{"num_hidden_layers": 12, "hidden_size": 160, "num_attention_heads": 2, "num_key_value_heads": 2, "head_dim": 64, "intermediate_size": 640, "vocab_size": 1163, "hidden_act": "squared_relu", "norm": "rmsnorm", "norm_place": "pre", "norm_eps": 1e-05, "positions": "rope", "rope_theta": 10000.0, "rope_fraction": 1.0, "qk_norm": true, "attn_scale": 0.125, "bias": "none", "tie_word_embeddings": false, "parallel_block": false, "extras": ["capped logits"], "init": "uniform", "init_std_qkv": 0.0395, "init_std_o": 0.0395, "init_std_up": 0.0395, "init_std_down": 0.0, "optimizer": "adam_variant", "learning_rate": 0.00229, "beta1": 0.9, "weight_decay": 0.052, "lr_head": 0.00994, "warmup_steps": 535, "schedule": "wsd", "decay_fraction": 0.885, "decay_shape": "pow", "final_lr_fraction": 0.05, "batch_tokens": 32768, "max_seq_len": 1024, "doc_mask": true, "train_tokens": 186300000, "max_steps": 5686, "dataset": "wikipedia_en"}
MLP neurons of a small language model. Each row is named by its layer, matrix (up: input weights) and neuron, and shows model dimensions 32-159. Each number is 200 + 30 x the weight over its row's rms, rounded and kept within 0 to 999.
After each neuron's rows, "fires in" lists the words (lower case) most often at its 100 highest values on Wikipedia text that the model never trained on; "fires on" lists the tokens most often at its 100 highest values on Wikipedia text that the model never trained on.

L2.up533,202,203,176,230,180,234,241,210,191,138,163,188,209,206,204,199,256,234,216,196,246,163,177,193,223,205,203,206,214,168,197,169,195,196,170,204,181,191,143,235,220,160,162,215,195,262,178,173,163,245,179,202,159,201,188,169,198,204,226,250,187,195,263,137,193,191,279,162,228,230,260,224,185,221,168,202,230,137,240,168,196,197,147,160,215,212,210,192,184,198,215,230,213,194,184,151,243,197,165,187,202,197,212,271,203,186,229,197,260,160,185,227,222,267,128,225,202,153,123,210,198,187,191,175,221,234,213,186
fires in: "by"
fires on: " by"

L2.up140,176,213,221,186,176,177,199,177,190,247,192,180,234,212,207,223,207,261,233,171,242,189,228,213,183,202,189,210,175,145,183,166,158,218,184,178,166,258,200,235,197,178,231,220,203,214,94,180,166,180,135,205,197,185,216,163,186,195,230,219,218,187,230,197,173,245,200,170,161,251,172,253,205,201,172,179,231,177,215,176,220,221,211,250,197,178,222,182,156,190,208,187,195,171,140,306,213,193,236,218,243,194,188,176,171,141,199,211,193,200,163,209,205,238,210,144,167,207,226,195,220,221,188,178,168,227,116,175
fires in: "it", "was", "also", "had", "he"
fires on: " It", " was", " also", " had", " He", " it"

L2.up422,197,199,162,212,168,215,198,197,249,170,144,166,234,155,227,162,272,225,202,201,227,226,197,164,139,180,169,191,223,202,218,179,191,165,213,279,183,222,224,244,219,198,208,234,197,256,207,187,233,253,157,222,211,234,139,125,177,199,168,231,192,178,134,173,161,217,214,159,182,225,173,219,161,162,203,178,168,218,216,196,173,213,166,170,222,248,231,156,200,178,216,182,196,236,181,235,199,229,192,173,238,155,210,240,222,198,213,254,255,192,223,240,191,189,225,191,193,167,155,179,187,182,184,184,203,229,231,179
fires in: "the", "an", "born", "being"
fires on: " an", " the", " b", "ing", "est"

L8.up100,173,196,202,180,218,242,190,215,188,200,191,216,225,276,211,201,185,172,225,156,237,188,175,243,197,204,248,226,133,182,249,231,176,162,211,158,239,205,176,210,163,193,254,221,206,175,176,248,191,216,151,214,143,181,199,197,178,198,214,236,215,243,162,179,171,197,266,172,192,225,256,150,181,165,173,220,235,182,234,213,160,216,168,151,204,171,158,219,207,230,225,207,207,202,211,257,164,218,208,200,232,175,177,200,230,152,183,213,180,200,228,184,166,223,191,181,148,223,184,187,236,201,146,202,188,234,258,147
fires in: "south", "southern", "major", "majority", "soul", "judge"
fires on: "ou", "or", "ge", "an"

L2.up220,214,221,173,234,195,188,230,207,202,202,188,182,201,206,194,216,204,221,213,217,199,231,225,145,215,208,154,170,207,189,221,209,179,200,222,202,178,190,210,238,239,194,131,236,207,217,206,179,233,237,183,191,201,160,161,180,233,190,245,240,184,157,275,178,196,217,259,168,190,195,289,208,200,226,155,179,219,172,217,223,248,179,156,215,246,253,210,192,146,188,198,248,231,197,176,218,199,194,185,205,260,162,227,237,177,178,204,178,258,180,202,212,208,252,147,192,194,173,202,172,217,183,164,180,214,227,200,207
fires in: "his", "into", "their", "institute"
fires on: " his", "to", " their", "st"

L9.up224,201,207,198,204,218,229,236,204,202,210,241,186,152,179,165,225,237,182,265,232,181,185,177,212,191,193,212,173,207,217,181,226,199,220,233,161,192,216,163,150,215,210,209,245,199,218,212,176,215,253,197,265,152,243,199,209,244,225,221,179,169,222,210,258,243,181,289,184,170,209,211,167,230,202,197,183,216,195,167,201,198,136,185,222,206,226,198,177,164,174,185,181,190,207,216,236,198,234,218,142,162,183,175,195,190,184,244,265,200,208,262,165,231,279,264,273,231,150,264,232,166,196,207,183,161,211,202,232
fires in: "to", "after", "than", "about", "of", "early"
fires on: " to", "fter", "an", "ly", "out", " of"

L2.up398,180,233,207,226,165,213,152,216,182,170,211,157,187,210,179,193,235,236,244,206,213,182,211,216,233,213,212,168,213,228,212,213,198,215,227,198,208,214,198,213,176,275,186,166,169,215,245,168,193,205,216,233,256,241,189,195,199,211,232,130,154,253,210,177,193,234,209,157,189,233,192,218,149,219,192,192,208,179,218,191,199,219,247,204,210,163,148,240,157,206,250,177,173,213,144,180,234,197,268,187,210,186,242,206,171,224,233,280,261,155,225,177,189,204,277,172,209,238,197,214,189,225,192,219,210,246,266,205
fires in: "the", "attended", "sq"
fires on: " the", "t", "ber", "q"

L8.up626,254,172,170,203,211,227,219,184,240,272,227,181,212,186,241,203,195,220,203,230,187,174,166,207,214,205,193,182,257,191,184,198,196,207,225,207,160,225,149,187,211,204,213,255,158,261,233,196,247,257,185,231,198,205,141,197,236,167,199,207,162,237,173,223,204,261,226,164,212,240,208,225,186,193,137,184,180,191,186,193,210,163,241,210,225,175,151,216,125,160,207,234,208,256,170,217,192,173,195,137,182,230,226,191,256,214,212,222,223,153,197,177,167,180,178,195,195,144,263,184,182,195,184,205,175,196,182,230
fires in: "than", "after", "without", "throughout", "up", "upon"
fires on: "an", "out", "fter", "her", "he"

L8.up527,195,228,189,194,225,241,202,255,213,166,176,200,190,225,197,189,242,287,189,280,212,214,191,202,172,145,233,141,181,238,200,165,232,183,194,232,169,201,167,221,188,230,160,203,218,234,188,200,204,220,235,240,210,237,167,173,173,186,182,212,162,192,194,206,194,250,209,166,177,167,219,208,200,231,171,213,201,206,157,178,219,227,266,240,206,203,187,187,174,180,243,249,183,219,162,260,172,172,199,178,196,157,132,258,163,168,189,229,233,170,227,225,159,208,204,166,229,261,222,208,192,172,173,216,134,194,196,223
fires in: "became", "released", "further", "become", "game", "found"
fires on: "ame", "ed", "ur", "ri", "en", "ound"

L9.up594,207,270,182,184,222,234,236,200,183,160,182,185,189,269,187,238,234,177,217,171,200,239,210,206,183,182,227,191,205,173,163,205,174,206,202,156,138,209,143,211,195,197,189,256,184,207,149,184,195,171,185,197,171,150,190,165,173,230,182,198,196,181,193,146,167,263,207,222,223,230,178,213,167,180,139,214,230,173,140,211,142,216,197,276,181,195,240,171,116,155,178,218,229,272,180,195,184,186,184,181,205,231,204,206,171,161,211,268,217,179,191,198,215,206,166,189,183,200,215,242,220,187,184,165,223,240,194,181
fires in: "has", "have", "be", "are", "also", "will"
fires on: " has", "ave", " be", " are", "ill"

L6.up168,233,192,195,210,222,221,187,167,158,200,228,143,230,161,160,173,187,210,240,188,197,205,176,224,224,176,197,163,178,252,200,203,191,190,237,245,188,239,180,241,221,246,236,196,255,228,167,200,190,256,231,267,184,247,205,204,196,246,240,161,183,150,246,203,183,211,211,221,187,238,177,210,184,216,206,225,187,230,259,205,204,199,234,252,230,202,209,214,174,206,164,201,216,202,173,249,205,237,212,183,239,222,228,255,226,179,190,225,179,136,181,171,224,229,189,207,135,201,203,120,150,198,216,200,190,256,149,210
fires in: "it", "he", "have"
fires on: " It", " it", "e", "t", "ave"

L7.up478,189,246,190,197,221,195,185,226,186,222,204,246,221,251,187,179,215,191,247,219,227,210,195,238,225,176,227,241,175,151,180,215,207,157,187,215,224,235,198,176,159,203,167,217,212,264,209,207,161,250,148,231,191,164,203,194,150,143,197,139,179,194,201,218,190,228,242,187,247,193,210,190,160,223,223,151,204,176,207,214,233,148,178,262,190,183,210,216,154,168,215,228,175,232,230,219,256,199,206,211,176,195,187,256,161,171,233,247,202,140,202,183,206,214,202,162,156,207,164,237,200,160,179,170,206,217,237,199
fires in: "would", "one", "these", "south", "football"
fires on: "ou", "e", "9", "se", "o", "8"

L6.up72,221,193,167,171,249,202,228,246,225,195,187,193,221,142,257,243,216,231,180,206,208,176,220,234,180,200,156,145,204,194,173,245,182,252,251,169,199,179,211,204,181,226,118,241,221,224,269,218,249,174,196,233,160,180,200,178,255,192,209,218,214,233,190,206,195,183,196,235,204,223,234,145,185,235,196,174,144,159,212,226,202,183,200,225,145,267,213,198,194,156,212,202,217,232,207,200,211,230,216,144,234,181,201,214,227,196,229,207,225,228,229,166,184,215,208,209,216,195,213,192,159,207,185,264,200,222,278,218
fires in: "march", "to", "april", "december", "may", "june"
fires on: " to", "ch", "pr", "ember", " M"

L6.up279,229,145,162,170,246,238,186,225,221,218,178,173,197,204,217,228,257,196,231,185,151,158,211,227,230,197,185,201,196,227,227,183,232,273,219,219,146,176,176,206,201,247,211,190,263,211,140,184,240,186,190,208,174,190,192,181,216,212,219,245,179,217,245,152,238,212,266,240,132,190,239,248,183,214,186,228,187,203,236,216,155,166,213,222,208,204,243,170,177,242,185,214,234,225,163,241,169,256,190,181,193,208,222,221,192,261,212,244,264,215,217,253,174,231,163,146,175,186,205,198,179,245,183,193,197,196,223,212
fires in: "released", "although", "over", "release", "remaining", "reached"
fires on: "le", "ver", "th", "ain", "m", "ac"

L2.up532,209,186,183,230,163,234,234,245,202,199,224,203,220,202,256,155,227,142,227,271,207,215,213,227,179,226,226,192,193,184,210,192,175,232,197,219,189,185,233,199,210,232,204,203,179,206,267,180,199,196,214,169,178,256,186,178,199,219,226,268,159,215,264,170,211,219,203,175,185,234,247,196,163,273,167,183,221,181,184,176,200,223,187,171,211,204,204,197,178,147,211,236,186,220,172,179,187,211,214,170,233,196,242,204,199,196,212,266,256,186,229,191,227,256,210,202,188,228,199,202,189,152,241,227,243,225,266,265
fires in: "and"
fires on: " and"

L2.up505,253,195,170,263,163,265,195,189,180,100,267,168,202,184,238,200,240,273,212,233,218,164,188,181,233,190,170,213,188,165,173,201,213,172,208,206,207,166,199,197,178,168,168,175,213,181,206,187,157,207,178,184,159,193,206,163,197,201,207,223,151,168,190,215,217,200,230,196,220,194,225,228,183,129,143,152,201,181,199,162,175,220,134,149,196,222,180,245,209,170,221,208,188,249,206,194,176,228,219,173,251,209,221,210,201,258,205,216,222,170,135,171,147,185,190,185,238,176,222,172,209,240,189,167,171,246,235,165
fires in: "by", "new", "few", "number", "not", "bacteriologist"
fires on: " by", "ew", "om", "og", "um", " not"

L2.up394,216,238,201,235,202,233,187,211,184,132,150,160,186,158,172,240,255,228,230,174,201,226,192,194,199,224,176,197,160,176,209,211,198,169,217,271,151,191,168,194,196,171,206,226,218,251,231,184,204,239,179,246,201,206,187,189,181,236,202,199,184,203,176,182,166,280,193,185,151,181,171,211,184,149,171,249,213,162,188,230,160,179,164,188,191,202,230,231,249,181,213,225,242,286,221,222,203,204,221,134,235,198,221,235,202,217,201,209,224,136,153,181,190,233,218,167,205,203,169,200,204,192,235,147,192,254,192,179
fires in: "its", "their", "the", "his"
fires on: " its", " their", " the", " his"

L7.up593,206,151,255,239,189,199,225,204,179,204,224,173,191,222,201,185,244,239,198,206,161,229,225,162,210,204,234,176,197,221,167,179,163,225,185,197,183,183,262,203,201,176,186,187,226,244,173,164,178,233,189,262,189,213,184,227,157,127,245,203,179,179,212,209,208,257,202,189,188,154,179,215,187,205,199,170,175,159,212,224,155,238,251,194,174,183,146,218,152,192,225,188,191,197,223,230,216,217,195,210,240,241,182,248,200,167,168,246,168,157,232,171,239,192,177,252,230,188,167,164,185,195,221,181,240,169,194,155
fires in: "september", "joseph", "independence", "independent", "reception", "step"
fires on: "ep", "C"

L6.up492,218,175,200,171,226,202,207,241,246,204,195,193,164,160,182,236,257,226,234,246,217,187,201,214,182,215,211,174,183,229,211,210,193,231,209,214,224,178,225,256,167,194,246,231,171,167,226,262,188,201,162,261,193,213,164,202,216,175,196,188,201,202,178,207,212,246,236,209,225,175,181,226,210,168,227,182,219,239,211,207,211,200,212,186,204,178,183,255,136,235,161,198,202,247,206,161,235,243,188,126,157,177,163,227,183,220,239,268,214,145,209,167,243,219,239,211,220,230,171,181,173,221,239,196,181,264,194,240
fires in: "four", "three", "most", "main", "five", "middle"
fires on: "ain", "our", "ree", "ost", "id", "ive"

L8.up470,232,202,157,178,234,256,201,157,187,205,218,163,237,231,187,226,234,185,253,214,160,165,204,224,196,182,205,203,137,225,164,231,233,185,198,218,139,230,171,226,189,152,217,219,153,180,201,190,219,230,214,196,156,215,214,186,187,209,247,208,186,187,253,170,169,247,217,204,188,190,208,214,236,176,139,197,240,197,192,191,204,182,267,209,209,187,209,251,146,164,160,180,192,250,200,226,262,196,195,203,203,206,215,239,185,235,239,175,295,191,208,201,155,222,178,250,147,237,253,209,221,229,161,195,202,196,169,233
fires in: "be", "also", "are", "being", "still", "were"
fires on: "ly", " be", " also", " are", "ing", "o"

L8.up41,185,193,251,215,226,202,240,215,218,168,192,187,159,222,204,239,233,208,233,200,203,217,235,221,205,196,230,169,207,175,152,189,193,236,200,232,211,236,179,180,212,245,172,210,218,201,212,197,227,216,232,201,129,148,199,207,173,252,208,217,217,174,271,181,204,169,195,167,180,236,228,214,164,249,149,185,221,196,202,167,201,230,189,207,196,200,246,188,191,171,215,246,180,218,193,201,204,164,223,176,216,279,238,230,184,252,243,228,212,208,215,177,194,217,165,249,147,171,172,265,177,143,225,155,223,229,212,158
fires in: "with", "by", "sold", "based", "about"
fires on: " with", "old", " by", "ed", "ep", "ut"

L2.up562,197,222,156,226,184,227,256,222,240,175,171,166,176,215,197,219,235,236,231,237,238,234,182,210,198,190,197,219,227,213,209,218,160,205,227,170,171,167,202,252,259,229,199,200,198,252,259,211,217,213,213,209,200,222,178,190,200,229,196,232,167,202,253,168,246,233,251,171,219,200,248,196,186,255,169,168,228,173,228,189,181,196,185,192,210,266,225,204,204,185,220,210,245,154,204,161,201,261,129,209,202,196,206,237,196,123,235,234,292,184,218,175,172,220,201,191,221,155,148,166,203,197,185,212,212,244,245,245
fires in: "by", "into", "his", "two", "infrastructure"
fires on: " by", "to", " his", "wo", "ast"

L2.up623,192,201,197,202,211,226,194,194,175,180,218,222,216,137,247,228,241,193,241,240,214,273,194,156,211,231,155,190,240,163,235,188,217,220,226,216,214,210,230,207,204,234,156,158,203,230,150,198,177,153,210,193,184,218,206,197,174,222,240,186,157,187,244,190,152,221,203,239,161,185,215,212,223,217,216,162,264,165,195,223,224,188,186,247,211,221,208,176,211,182,213,203,238,249,187,205,170,261,186,183,200,189,222,213,208,172,228,281,227,150,228,208,229,242,264,165,173,172,224,245,202,191,259,170,208,225,208,174
fires in: "and", "to"
fires on: " and", " s", " to"

L8.up270,176,245,203,238,204,193,224,212,233,237,181,205,237,215,194,208,190,263,216,199,261,270,153,241,233,178,221,147,132,177,197,185,192,200,243,166,234,201,181,222,232,177,233,212,190,234,213,195,184,220,193,215,162,209,150,187,195,216,233,193,195,190,214,176,131,197,208,189,201,167,240,187,203,226,233,246,211,198,172,148,285,214,247,216,184,265,140,213,228,190,203,184,182,164,212,262,197,216,162,193,241,180,195,227,151,199,221,212,206,184,178,239,229,233,173,195,165,224,208,188,207,161,176,251,212,244,214,226
fires in: "south", "would", "southern", "north", "governor"
fires on: "ou", "or"

L9.up271,204,222,209,239,228,227,264,176,183,218,193,206,197,163,206,229,228,191,192,167,164,211,243,213,223,209,216,248,235,159,228,254,164,225,230,164,172,232,179,196,240,171,166,194,203,129,155,180,230,208,263,199,113,209,172,198,165,247,223,199,174,216,261,229,248,155,240,188,191,268,205,178,201,163,224,206,221,218,184,222,214,184,181,210,187,185,190,215,205,165,171,209,212,208,222,202,197,189,209,207,193,171,199,206,247,201,200,216,173,148,214,210,151,248,227,164,120,222,152,244,173,258,220,193,229,200,240,186
fires in: "to", "at", "on", "took"
fires on: " to", " at", " on"

L6.up401,210,159,235,177,206,199,233,251,252,184,171,184,199,179,191,205,246,225,236,209,193,155,194,224,203,212,163,226,241,184,198,204,185,227,272,253,171,233,200,186,216,188,234,204,139,194,173,193,227,159,183,224,152,233,165,201,248,218,147,231,195,200,190,143,181,185,194,275,155,217,200,163,143,239,195,230,213,216,177,194,160,195,195,202,163,263,195,215,194,205,194,248,172,231,200,230,180,165,207,140,167,158,196,244,200,207,240,245,236,202,190,208,246,245,165,139,215,181,207,241,178,239,238,180,172,200,184,199
fires in: "released", "release", "presley", "relegation", "2023", "television"
fires on: "le", "2", "e"

L8.up461,157,223,220,197,199,188,188,194,222,172,165,191,212,232,183,285,183,183,192,277,164,219,207,248,201,204,212,183,218,184,224,247,168,202,206,210,179,166,194,148,212,235,224,232,224,226,178,229,174,236,173,202,184,201,139,177,197,221,197,222,194,232,173,226,227,191,245,188,240,216,250,256,228,180,215,177,162,168,190,195,147,236,161,176,189,184,189,209,185,199,246,232,180,171,185,191,206,171,248,196,198,146,247,231,240,192,274,204,222,167,189,157,159,152,207,196,193,226,122,237,163,241,231,219,217,234,258,199
fires in: "football", "footballer", "business", "basketball", "husband", "written"
fires on: "b", "rit", "in", "y", "og"

L7.up211,193,194,194,208,199,197,166,171,154,210,208,169,225,209,188,213,192,165,259,247,180,205,225,198,224,229,197,167,172,201,212,187,158,237,139,194,177,204,140,176,194,156,241,248,184,159,184,227,217,236,109,238,220,231,225,254,237,215,214,211,161,238,171,191,181,212,222,202,223,221,226,248,186,251,211,227,171,208,221,226,177,226,180,203,173,207,158,198,115,134,235,205,192,224,193,180,192,202,173,163,187,203,295,169,222,170,177,213,255,172,177,194,186,175,212,193,199,196,195,207,252,196,243,191,201,211,208,216
fires in: "football", "footballer", "baseball", "basketball", "blackburn"
fires on: "b", "eb", "am", "v", " B"

L9.up363,185,213,185,190,211,163,257,240,184,253,163,149,224,185,232,211,203,148,163,220,188,183,172,220,154,185,165,221,221,225,197,228,182,244,199,197,179,198,203,171,224,261,127,236,217,170,262,195,228,212,185,236,147,226,216,196,222,170,201,181,187,214,173,163,210,188,224,210,232,191,215,224,180,196,237,172,182,136,221,267,198,177,206,196,174,227,128,206,179,183,171,236,230,251,202,168,166,235,220,166,184,188,181,220,215,185,255,169,194,203,215,203,222,189,159,226,199,162,235,189,134,193,161,248,224,277,212,185
fires in: "june", "march", "september", "april", "may"
fires on: " A", " Mar", "e", " J", " S", " M"

L9.up75,188,181,210,202,256,162,220,181,213,172,260,162,187,210,228,200,192,157,206,214,228,168,165,240,158,245,232,219,217,145,212,162,176,235,171,233,177,187,217,222,193,255,169,252,263,249,217,214,194,229,191,184,191,221,201,208,223,203,212,248,202,207,199,226,218,210,230,174,217,193,225,205,186,202,267,156,238,191,210,239,182,189,192,219,155,255,193,228,188,186,180,207,210,209,174,203,149,198,160,154,230,220,232,226,232,181,182,194,211,236,218,191,282,178,168,165,156,236,221,182,221,186,169,253,215,222,167,231
fires in: "january", "may", "june", "july", "present", "march"
fires on: "an", "ay", "e", " J", "P", "u"

L2.up438,237,201,178,195,204,245,192,272,230,173,180,199,229,174,189,186,190,182,216,197,205,215,116,177,187,210,214,138,201,203,215,235,213,202,209,237,208,267,191,241,190,231,132,196,231,193,216,170,177,207,223,217,234,228,182,148,203,205,172,215,164,182,201,156,184,208,236,181,205,246,199,241,172,207,233,188,165,184,184,175,228,238,192,198,183,240,183,144,221,203,238,166,209,195,164,222,183,232,176,163,236,244,216,257,227,145,206,271,282,193,214,189,176,230,196,196,211,196,159,188,181,182,196,199,226,190,228,191
fires in: "became", "name", "game", "came", "found", "founded"
fires on: "ame", "ound", "ade", "to"

L8.up14,208,192,193,202,198,219,191,196,162,160,224,215,192,207,164,283,178,181,216,220,216,171,202,223,172,182,164,188,147,204,240,178,186,215,184,215,155,164,204,207,175,231,244,209,235,209,240,251,250,214,173,236,221,203,149,139,167,201,200,175,198,250,227,150,255,189,194,183,207,201,224,199,223,205,257,234,188,188,204,170,156,155,204,190,183,202,196,174,204,158,205,225,202,178,217,236,215,200,224,205,200,184,266,151,226,208,271,209,202,166,242,146,259,207,226,142,212,212,177,220,143,265,190,138,191,215,238,225
fires in: "a", "footballer", "baseball", "football"
fires on: " a", "all", "y"

L6.up385,208,227,217,207,226,253,213,203,210,178,160,179,179,205,220,196,218,217,192,223,222,207,232,182,226,228,216,181,190,195,231,139,153,211,160,236,145,224,153,207,209,168,234,230,202,183,193,159,218,197,196,206,204,188,222,153,192,233,219,227,215,168,238,175,211,197,212,214,208,201,218,176,214,219,190,237,233,157,189,201,191,177,175,244,250,202,172,201,229,205,176,199,200,229,208,239,215,209,190,245,197,137,174,230,160,138,172,271,163,195,168,219,179,201,189,158,186,255,133,196,151,134,211,133,237,233,247,182
fires in: "his", "their", "new", "and", "s", "lands"
fires on: " his", " their", "s", "ew", " and"

L6.up255,209,219,151,252,199,238,169,175,189,186,207,184,176,251,183,214,230,190,238,189,247,209,148,236,218,198,199,225,228,228,195,128,161,155,277,219,161,202,216,215,209,194,218,189,226,216,191,198,176,204,215,224,227,206,161,199,183,136,264,155,165,202,144,159,237,232,214,214,177,177,223,199,180,181,209,195,231,197,226,175,206,221,233,199,172,154,201,280,179,188,249,178,216,202,225,181,228,259,178,197,127,192,210,230,195,203,250,270,246,160,260,177,213,234,228,197,184,179,190,186,149,186,132,185,208,222,226,204
fires in: "football", "footballer", "four", "win", "south"
fires on: "o", "our", "in", "ou", "inal", "E"

L8.up24,242,194,169,152,262,233,180,177,188,169,187,187,186,184,221,156,232,238,144,201,155,177,194,247,157,176,230,188,209,162,194,184,156,225,190,167,211,183,205,293,272,201,218,222,254,160,182,178,192,229,217,220,210,169,236,185,191,205,228,242,223,170,205,230,151,161,178,205,193,183,167,157,220,176,187,162,167,178,182,178,205,153,208,277,206,235,208,196,187,233,187,208,182,238,197,258,192,241,160,225,195,244,229,206,246,202,193,196,186,207,171,176,183,176,172,259,179,211,211,179,220,146,182,180,284,183,199,197
fires in: "he", "and"
fires on: " He", " and", "ill", "ame", "ly"

L2.up543,156,203,191,210,193,192,223,203,160,170,258,165,189,255,238,222,189,133,176,245,228,210,232,227,173,209,176,161,182,183,182,158,149,263,215,186,174,198,187,195,196,225,228,192,257,173,240,230,228,263,212,262,123,228,184,240,222,233,244,219,175,204,232,216,198,231,203,180,211,207,233,199,169,218,195,201,250,161,244,201,191,205,223,183,204,247,205,243,191,222,178,227,195,210,231,189,232,212,295,200,201,143,182,194,177,212,221,215,245,183,231,223,266,222,206,218,199,213,169,212,173,176,174,183,198,195,202,211
fires in: "and", "be"
fires on: " and", " be", "ore", "ual"

L9.up632,221,181,209,218,181,237,207,207,207,205,218,168,223,186,212,236,279,211,212,199,175,255,166,160,177,209,247,188,197,207,201,214,193,230,204,211,176,208,160,165,191,208,194,186,202,198,174,181,234,189,227,213,146,135,207,195,150,228,221,173,187,193,265,192,180,239,198,165,177,292,225,178,178,236,177,212,173,198,179,233,192,176,185,223,195,197,216,178,180,174,204,230,244,203,225,187,190,151,141,200,217,223,213,255,232,198,212,207,178,145,251,227,218,235,183,186,161,137,176,205,177,161,223,151,268,205,230,188
fires in: "to", "through", "at", "keep"
fires on: " to", "ough", " at", " s", "ing"

L6.up355,251,214,180,191,152,204,187,211,223,187,191,160,187,193,202,203,247,186,237,175,284,179,178,217,139,224,177,157,211,184,216,178,251,185,268,256,209,202,231,196,190,221,153,218,208,159,204,207,181,217,183,231,147,225,211,159,133,208,174,162,176,194,181,184,138,177,239,183,184,210,212,205,141,216,237,234,223,204,187,144,157,220,228,182,185,204,173,203,222,262,174,195,201,159,212,279,208,227,230,127,159,240,185,197,182,240,226,245,225,211,210,210,231,209,167,143,246,208,233,214,207,225,218,202,199,235,214,180
fires in: "released", "men", "release", "date", "senior", "relegation"
fires on: "le", "en", "at", "ate"

L2.up510,242,208,186,240,207,172,230,255,231,184,185,153,245,160,237,213,206,241,150,206,236,243,216,191,209,279,206,204,196,191,190,195,207,181,191,272,174,179,215,260,204,135,212,245,201,226,185,219,159,232,160,213,232,216,158,204,201,187,208,201,180,188,204,175,119,227,199,170,179,199,191,286,187,184,196,191,197,155,221,227,185,191,145,195,179,231,216,180,154,186,240,221,190,208,188,210,210,191,176,198,201,181,201,249,186,169,196,250,257,161,200,234,231,197,211,175,198,198,161,200,189,204,210,184,270,245,183,140
fires in: "the", "held", "born", "known"
fires on: " the", "ld", "orn", "own"

L7.up599,223,203,143,190,220,181,198,224,203,216,229,184,120,209,200,208,182,144,261,186,247,194,217,177,191,215,176,232,203,240,233,193,156,189,201,231,225,249,212,232,247,171,166,175,162,164,253,215,162,176,168,211,178,202,228,188,242,157,229,192,165,182,258,172,231,203,223,151,188,193,252,192,183,267,249,174,185,204,216,199,194,229,217,181,230,193,212,183,196,161,217,254,225,161,194,189,199,230,199,187,213,164,251,151,189,178,227,194,232,167,223,195,183,230,185,171,181,232,205,254,165,200,193,224,237,203,270,147
fires in: "the", "and", "of", "saskatchewan"
fires on: " the", " and", " of", "f", "c"

L2.up376,198,239,182,194,201,206,160,188,201,151,183,172,228,193,202,219,231,196,175,180,210,211,183,188,206,284,200,191,185,189,203,189,199,166,199,229,187,206,156,244,196,146,192,281,201,201,192,193,185,260,198,233,239,207,167,231,207,237,173,253,187,207,207,161,134,244,239,149,118,191,175,234,164,202,199,237,170,136,233,202,171,152,162,200,221,219,254,181,216,217,235,186,185,255,196,233,241,250,188,148,191,197,222,201,179,209,211,209,222,180,185,160,204,215,193,202,205,206,192,177,203,176,197,164,239,232,177,194
fires in: "the", "then", "and"
fires on: " the", " and", "ly"